Weights of a small GPT-style language model, trained from scratch on English Wikipedia.
Size: 10 layers, width 512, MLP 1344 SwiGLU, vocabulary 32768.
Architecture: RMSNorm before each block, rotary positions, no biases in attention or MLP, untied embeddings.
Training: a variant of Muon for these matrices, 13474 steps.
MLP neurons of a small language model. Each row is named by its layer, matrix (gate and up: input weights) and neuron, and shows model dimensions 112-207. Each number is 128 + 32 x the weight over its row's rms, rounded and kept within 0 to 255. Numbers have three digits each. A neuron's up and down rows have the sign that makes its largest values positive.
After each neuron's rows, "fires on" lists the tokens most often at its 100 highest values on Wikipedia text that the model never trained on.

L7.gate1032:130143170086123127124135172097112171156087136113167136122133086159128090138163127186044092126164165078118126170147205166123127168153115060144088134114106093101133105154142075130122146174133064171076153070117144143146160087141152104142184032177100171152107078121121094072145201137063107075
L7.up1032:091096128095186146166035115182147144081139150129124156072085111112129116165161120087089150115133154240137073148127174162104161158169141104188080194128103135158115137127127140148147144119126138122069100167144169104121157086112148102091129103108150111141125109174146143123134169095159077090
fires on: " of", " in", " South", " S"

L3.gate671:070129096129134188052160144144116112116095151138150108089097134098167092200119114125108122157086138224116203079135110125093158109084145132128077120161081126104158119122149167088139145153166094167105093111141158126167116181122077124159099146134142115181179113079104101095156141122141127142
L3.up671:087146104168154139048120123150134095112137175069175149138097097108151176088138096134114142134136147142152143172145195133111226117168125175086108129164142076100145085115084124150087159088124129193189169129151142134165131120138150193180133107174076115196204090123135086077114156139134132096
fires on: "\n", " |", " Notes"

L7.gate495:142096132118101113117113158131109155080111197108092130143126138135053133123096080130093148141131143192142101103169129110166115163133108118152120182177156126114132177096152116157179087118136122151161123105190094135094142119081107137097084154203181106083194141067119101116135134091209116134
L7.up495:111163108141147153081140175183106082047123104140113148177099151095174097131133127137132118141111111085027072105157123146157127161093138159140134155124122108128114178113131147148101101156154067137189083123147145124126124060190111109174157096170112115076152107169085119092107131116122133092
fires on: " is", " has", " had", " have", " are"

L7.gate236:118118092121121144110174126085077168056073076144114124136149129155115197139130188124137164136123126102107131085135129124137155108088142077200120149109146100096162141086084124160198133137097108150189142117145139107037145160162114135134189098188107106069120165119139110068106161106112142136
L7.up236:174142165096109152154103103123107064175147072147194063089154142188141060119145103161140161125177068123097112139158135081166135088195065133106119183111113142139069129102206110126183079069224113126103149118165133140124150078153150068092148179111109142135135123168170069225166102070132145128
fires on: " to", " and", " of", " on", " |", " for"

L4.gate8:157112096134114116113093128116126119137124113151143136144188114133085159143074079123124090148121094085159135057108121135112141112154178089150136111116139142138127134111085115118114111153118160140113134131147158132088119099077059092131133152105078109122159118097150179138156160113130147135
L4.up8:138064132112115087104154138078153123105098096112175159149139174152090124136093116116073127180174097133103142127085145120150079096107125079066144120199153180117186154138076104171161124139132097163111143111159185109109123170130115174054075127109150101118170165118124154189124091123138117115
fires on: " |", ";"

L7.gate1235:145149142154113099056133128091107109112145165128160145149131077114118130181112140073065121070158143158157119110103171144175110100102107114122146117084103092162089164096134130118131082131204175179155080149044131108120137140141107139157126089126174168138128178162174132164156091093155124152
L7.up1235:161089119152074107096140164123080091112121149119141156156131134127164156176130070145145109160121165081166126120134129107155132119165189205090140104121091184157158134115163126126155175091201157148100160137158178114137075119159117214080151106132119175125073044134086136108093131108116106156
fires on: " on", " in", " of", " \"I", " I"

L7.gate657:148125073128100163121178173138156145184135162157115067142124181120212098132116154161103195101080140177128159140100129147065106165117112146079155133117134170084130151107101136120172069128078069094173142147180164157094115143143126121164174117122097122135131178150120081125160088099126129081
L7.up657:120135108105152098127150067127115164181116107161177089104089141185121137140121136094136138152161125199107145124068130103116137186077129104164126149129145126138145128112125130121159111142144145100193185147153134211117105122080189099091140111126139117150181132162154029186113076115122155201
fires on: " and", " but", " However,", " and,", " that", " is"

L7.gate371:142120109103170105150151128130116128138096125152117186132123146131135144128132120154046061050085101123138056140059136189158128211105089140114137133140165139114067125122101137194108083019161143127154151102198101166108165111140160069133127138165126137141175096156161136119170167165134144136
L7.up371:156094080130138089125156175150067138072085106112122130203144156066124177149089152141094057122107129101117085107092075166115150153127171150178118133092097117109121105141085151119096156080137145135166143128157155087089167123128118064116149115134110136092094095163203147138148101134175099139
fires on: " has", " had", " have", " also", " having"

L7.gate105:095144142137134089125151198115146114173134120137104108142151124091097113172193086141057116117127168169082098138119114141097155109148075142075124222150132128090122087092127120171110149105106088095097146095077115162135123127123113063109186122176186140090138180178139085103158098151177167114
L7.up105:163102164125151140060149148194116085158192154163136118119168132062084171166108195152091122165085142131102087134132135061100117180136069123129106142126201155156103102089119122139165153124146101148087111128124194167124127076115123114123126123060132117096152112128097066125139125156172161111
fires on: " the", " in", " Middle"

L7.gate100:115135183118096089119126142102170118150087095071140133149063119143103172164138098148065131137110142136083165135107183146130155113070113186157120134170150126149164170148155182178134160113122117119109107108119139160157085173105148132157120087150129085134118119158136138105156122079131080105
L7.up100:085081168102118117160132144086112131143128155102177138098124132150158172141128126068071144121118096130125108060159097107129126086162088149160096084164122206114098118122140115123054223138179135100115182127162125098119140092155132123189120161134117153122099127123136150138155086123072185152
fires on: " In", " at", " any", " in", " every", " one"

L3.gate691:141119098098144084123080096115115123112110168132102104154195131148142141145107127153161115119128137136132162143138106164068197086170181150126077135156113091100060112120104162080166119123143121118145159158146109124175140177084118087114125164113167093103133134118141160185108115151084109086
L3.up691:091133101107122146020135069065138096128132122124106115116114144096081181119120156152143127145092094131139124140145139132087125102029173180124178144162125122173172108102128144123097156128110081161192128162169120125157055146144131167170200182192139105149088111128201098100028190185148157131
fires on: " |", " Notes"

L7.gate597:169150128152156134155109159153166160102134144113168083110113124089111152129168143177087185140128181113082122104170179121149176148205114097107158157156128196163168152122183142193145084097132145108145140120097216172091120107102121145109107077079135171144150126131060100146153143094122181110
L7.up597:149153150124178082123133147186149128114140099141130181135100139134174169180151119168084148106162152168124149115147119134142151117160092132139173137182113162142084120100133136142175129127116162095098168163138138119149111134119090103122162077123122141140141235102121133085107157133115191110
fires on: " for", " his", " by", " in", " to", " of"

L7.gate432:079143155161162115084138121169134077152118151126097071140196132148169194136072209118170109106092140165074145145056146137187115107154083172114142183126134112086108074117122128124149112142141117161134151159118116101149126180092128138135154133143113179124191079106124106138150094114152139118
L7.up432:114135110101133147061234135161107150149167150167082118130093103067154152160177174178121141158111151073160148089170174069119074087147172166123128155137127127131176161115152160121121123073174131146099167110148144115124175148096164084140146180119102142143102133177117135131148126110100124158
fires on: " on", " a", "On", " in", " the"

L7.gate1195:128052150144098036141184156163093126161113096096115135121141124090109135153113139114093096141155128149063130099160177141108140153113150144112133131123115148145093141117165134128141106182148178159104124132106156096113129138130153100101113143139127113135184143140062120103112123075115165093
L7.up1195:182124194095125095151128112197133156125118102145093081122137114122105145166185178137072138102125128115102130130140149106112115095171072119139139110178117157048153129110092155073151118026098090141105123111164096159158124110134129143097150078164157098209175162154126132162150151151096204138
fires on: " to", " of", " with", " following", " by"

L7.gate1332:114155094110080154132112147097125098140139125088093132165176017142148150134139090104140168134126082051172149147073138119103125132136169126153140141142147069113047141096145151078135107119108109089103165114154129141119117133211101101165176135091134182115181170057098145077151130176097162102
L7.up1332:110121157104122184103176177124137106096076104154068095126138092154138129110118121106078132130116121091170072139078127102141116082106139119150090172142138179128164161141146138138166132168115137059029122176086160147095153112113101157117181127155119135091173163160123187096170130120215080123
fires on: " a", "A", " A", " \"A"

L3.gate452:079187133091149157109081124161136137131148076142170166134122134157161122211174094183112013132132096209143160130146140128107155096071102122164102142123127133076107093100085142112112100144106143214144132089162125120120060131130157106132129102145102108134138108131126136208111157101180151078
L3.up452:070155115091149157086111133107138090096115189131141092152113108161097169129141099123141081164146122126135176124167126149116158092074160139131103098131087086133182124106096126082139151136120187207129101107137164121179123113157102117124165109168113146151148096142113148109118145156150106146
fires on: " |", "\n", "|", " Notes"

L4.gate828:193087102069114138126138170117093166116198180137171109131133211117159104123164095160115164127104123168101100114151122146095142121110080132122099112120102127183161109098112119214130141088107100141063124149155136120087130152082091142158128172134134147169125166109107147155086143147051157124
L4.up828:115132053160171098211129112144109127089202096126138081111116099063189133201108119107091107083114120146079156113109189155111081123131141170095135173143138140204146085101096137173085094150131117155094146064094064138114181098176074097129131192144071184108142202143120110141082123137149101092
fires on: " at", " in", " on", " of", " to", " |"

L3.gate1284:199127121126056175141180152092101118108124095064142089118076086189103123138124138119190105180128132180145143095116147173111136136070111153123135118189109079077139118119066128088170170119155112108118108104150203112086158131122150073101181149175159064168153162088129153101081090143081135154
L3.up1284:149127114101081175101089137107103193160097142094114130085151164133167145145112138094128142149105116087133105120123161169097125121110137155173097112145085122096139142105077113106133153137147086221162164088158119107126120101071118096151164181177138167106112129106180134078056170110145099151
fires on: " |", "\n", " —", ";"

L3.gate976:097138124132127131123069074152150188150151110043151150157117102118146195145172077111162133125125134103147090165077092113086133171137109115108131080138111143113118159145060107112094170115151101125183107157149118118145113119147116188130151151125122143108074145115180145116104096125109071160
L3.up976:092121143113087085122104130096135116138099096088184127110111096134117173164173078117147121146132135113145089228095139126123098142090055093066141102075157164118148107165102099086167144143128166080108117141139075121098129090141125148142090140086117113120115142125129132084128110153115076151
fires on: "\n", " |"

L3.gate748:125102122111099102107118066097140146104163091087129163127127176118114145149132154122152163143154158160115192137132161172132174145092133118067048090134141111171140149115114143139099141180168112125127149095172169173117088102169145084139192132073071137183133114113146120109096128082122098099
L3.up748:132123133112134183166132160130130081119062135162121122124137163150114082151155159081106097165170152167090083117130147156135110091134129146123112163128149164153116053149201077197168108088160148108190119095183132108133095127154171133114112126160043092155157110100173148204128213172125137114
fires on: " by", " with", " for", " By", " and"

L3.gate1340:137150090130140076107082096119098144158173100087109084187114094177105194149131097134153156134146090131129093164097095114088123166122076119142127085125107123127101226157077130100150159113127126183154122166156120109133110122114098180099132141101137102096065176106166103122075096127113101140
L3.up1340:173113125120138113104147162147132132132079068044187086139139087151142186199147047113134142107090132130120074169105171147106104124117074151095114066110114176183148101141102153120172130186107158128121105182154135125107080124174103152148124121120123093135149153143154165060127103105076106119
fires on: "\n", " |"

L4.gate1168:067079088119111071164159036119081109127146154113145151138139144129122121157103113103158130175101117166156153139067103146128082163076158152133178106114132166124141088135106175112069152149074108117159144161122169068129129128069077151146160101185111139152112100166142116090122066133052131169
L4.up1168:116096092101159088111152130174143105153140138163118136119171099177103156185192090118115148160081136166161148189060142151127052090129092137076116127135108178078102107117170169100176094139142148167171155136094098141114125140115095137108235115070178152123136116098139063164166076077063116162
fires on: " and", ",", " one", " but"

L7.gate454:124136094142144143096114164147129134182128154062090075178115095120185141179088130121148158109172102135172179121128138080092076048128120098205113128100168167118138102133045144142170126106094151046124160126160084136084102134104143154103118087146153125162077140105089143179136082125147157110
L7.up454:110138080128135139049071086137075143136099162056169109101098099145143175134084135076121173164112091143150095153140162178109112137156138133127143172181104131133144087087113123129086189134093081137109137155114131092072138098141136155117172161163118143147151130090092160122102127138138174188
fires on: " |", "|---|---|---|---|", "|---|---|---|---|---|---|", "|---|---|---|---|---|", "|---|---|---|", "|---|---|"

L4.gate877:144122171093120042145124147125085151102112081103121173097121136179105180107087113101144148143093115125096109181143170111135138043135153182110118145124067117126099125139158133101127177035137165098076091135130116177145121185132111133109167080133167107092160143162142126135211160150100143144
L4.up877:164121068111107150114108106128126134106094128107085163144154092155146103064155168123168145095087152060111102147129096132081107133171062121099153132167096135139113056135182209102101175074164172090090131157187100098100105135088116186126107117077136113103094153150173157164158196113045137060
fires on: " in", " at", " to", " on", " |", ","

L7.gate209:114112092098152130120131127085120141150130142107170132092141123101126083187093128098116108122116150133099123134125120120123109181057152157155132083169166116120102138136076100120108091131155100191183108136140121082107135170140160102167133108105119181087123175118109094142086213089123166143
L7.up209:148124077096133124206171150066137108140131078118140117185148175178161140129127111158086072116091144185098102130124129151158126142086158177129128157123158104132111084087072135161110137125118125126165132104162121140102160179129173147175211108121127127098155162073146081127088173164205176142
fires on: " had", " began", " continued", " started", " having", " has"

L7.gate1247:167155159094103136114122141089113109118130150104131134177137092131153189165115129146054099100077113119111127117056121123170144146106126106149184158092144159142094076130177162134115103138182075151171121111075130118144167095161157087151143119148129145133141182151121182129116142117212092132
L7.up1247:133194161135139145120131112093178147081099168136069080168115086095135138137110138195087112170110035176149123151083129113110142099123107104158169105152153183131139099120148116148103148130146154132122104164133178106115150137080122103129091148180126173112111169116139209098146117118189146085
fires on: " a", " A", " \"A", " (A", "A"

L4.gate1188:101107146086123106158172100109141169117155125132107135104144174163118134211149112122095216108195142150158079147125089147050113139092154145129139111127097198138128117153111080157155107177159127154124115139110129190163129155103126177122142150135199087084145127125063148082100129088113131141
L4.up1188:136116145109125148090125102108151142114115121115161116127124173145084070152160084138139081132114117129122121161124152147044167153003155139083153118203144071086090168132145136110074115197137112158127180157155085133166114128185070114127107172120140133124104151144127114100112135126149164090
fires on: " |", " to", " −"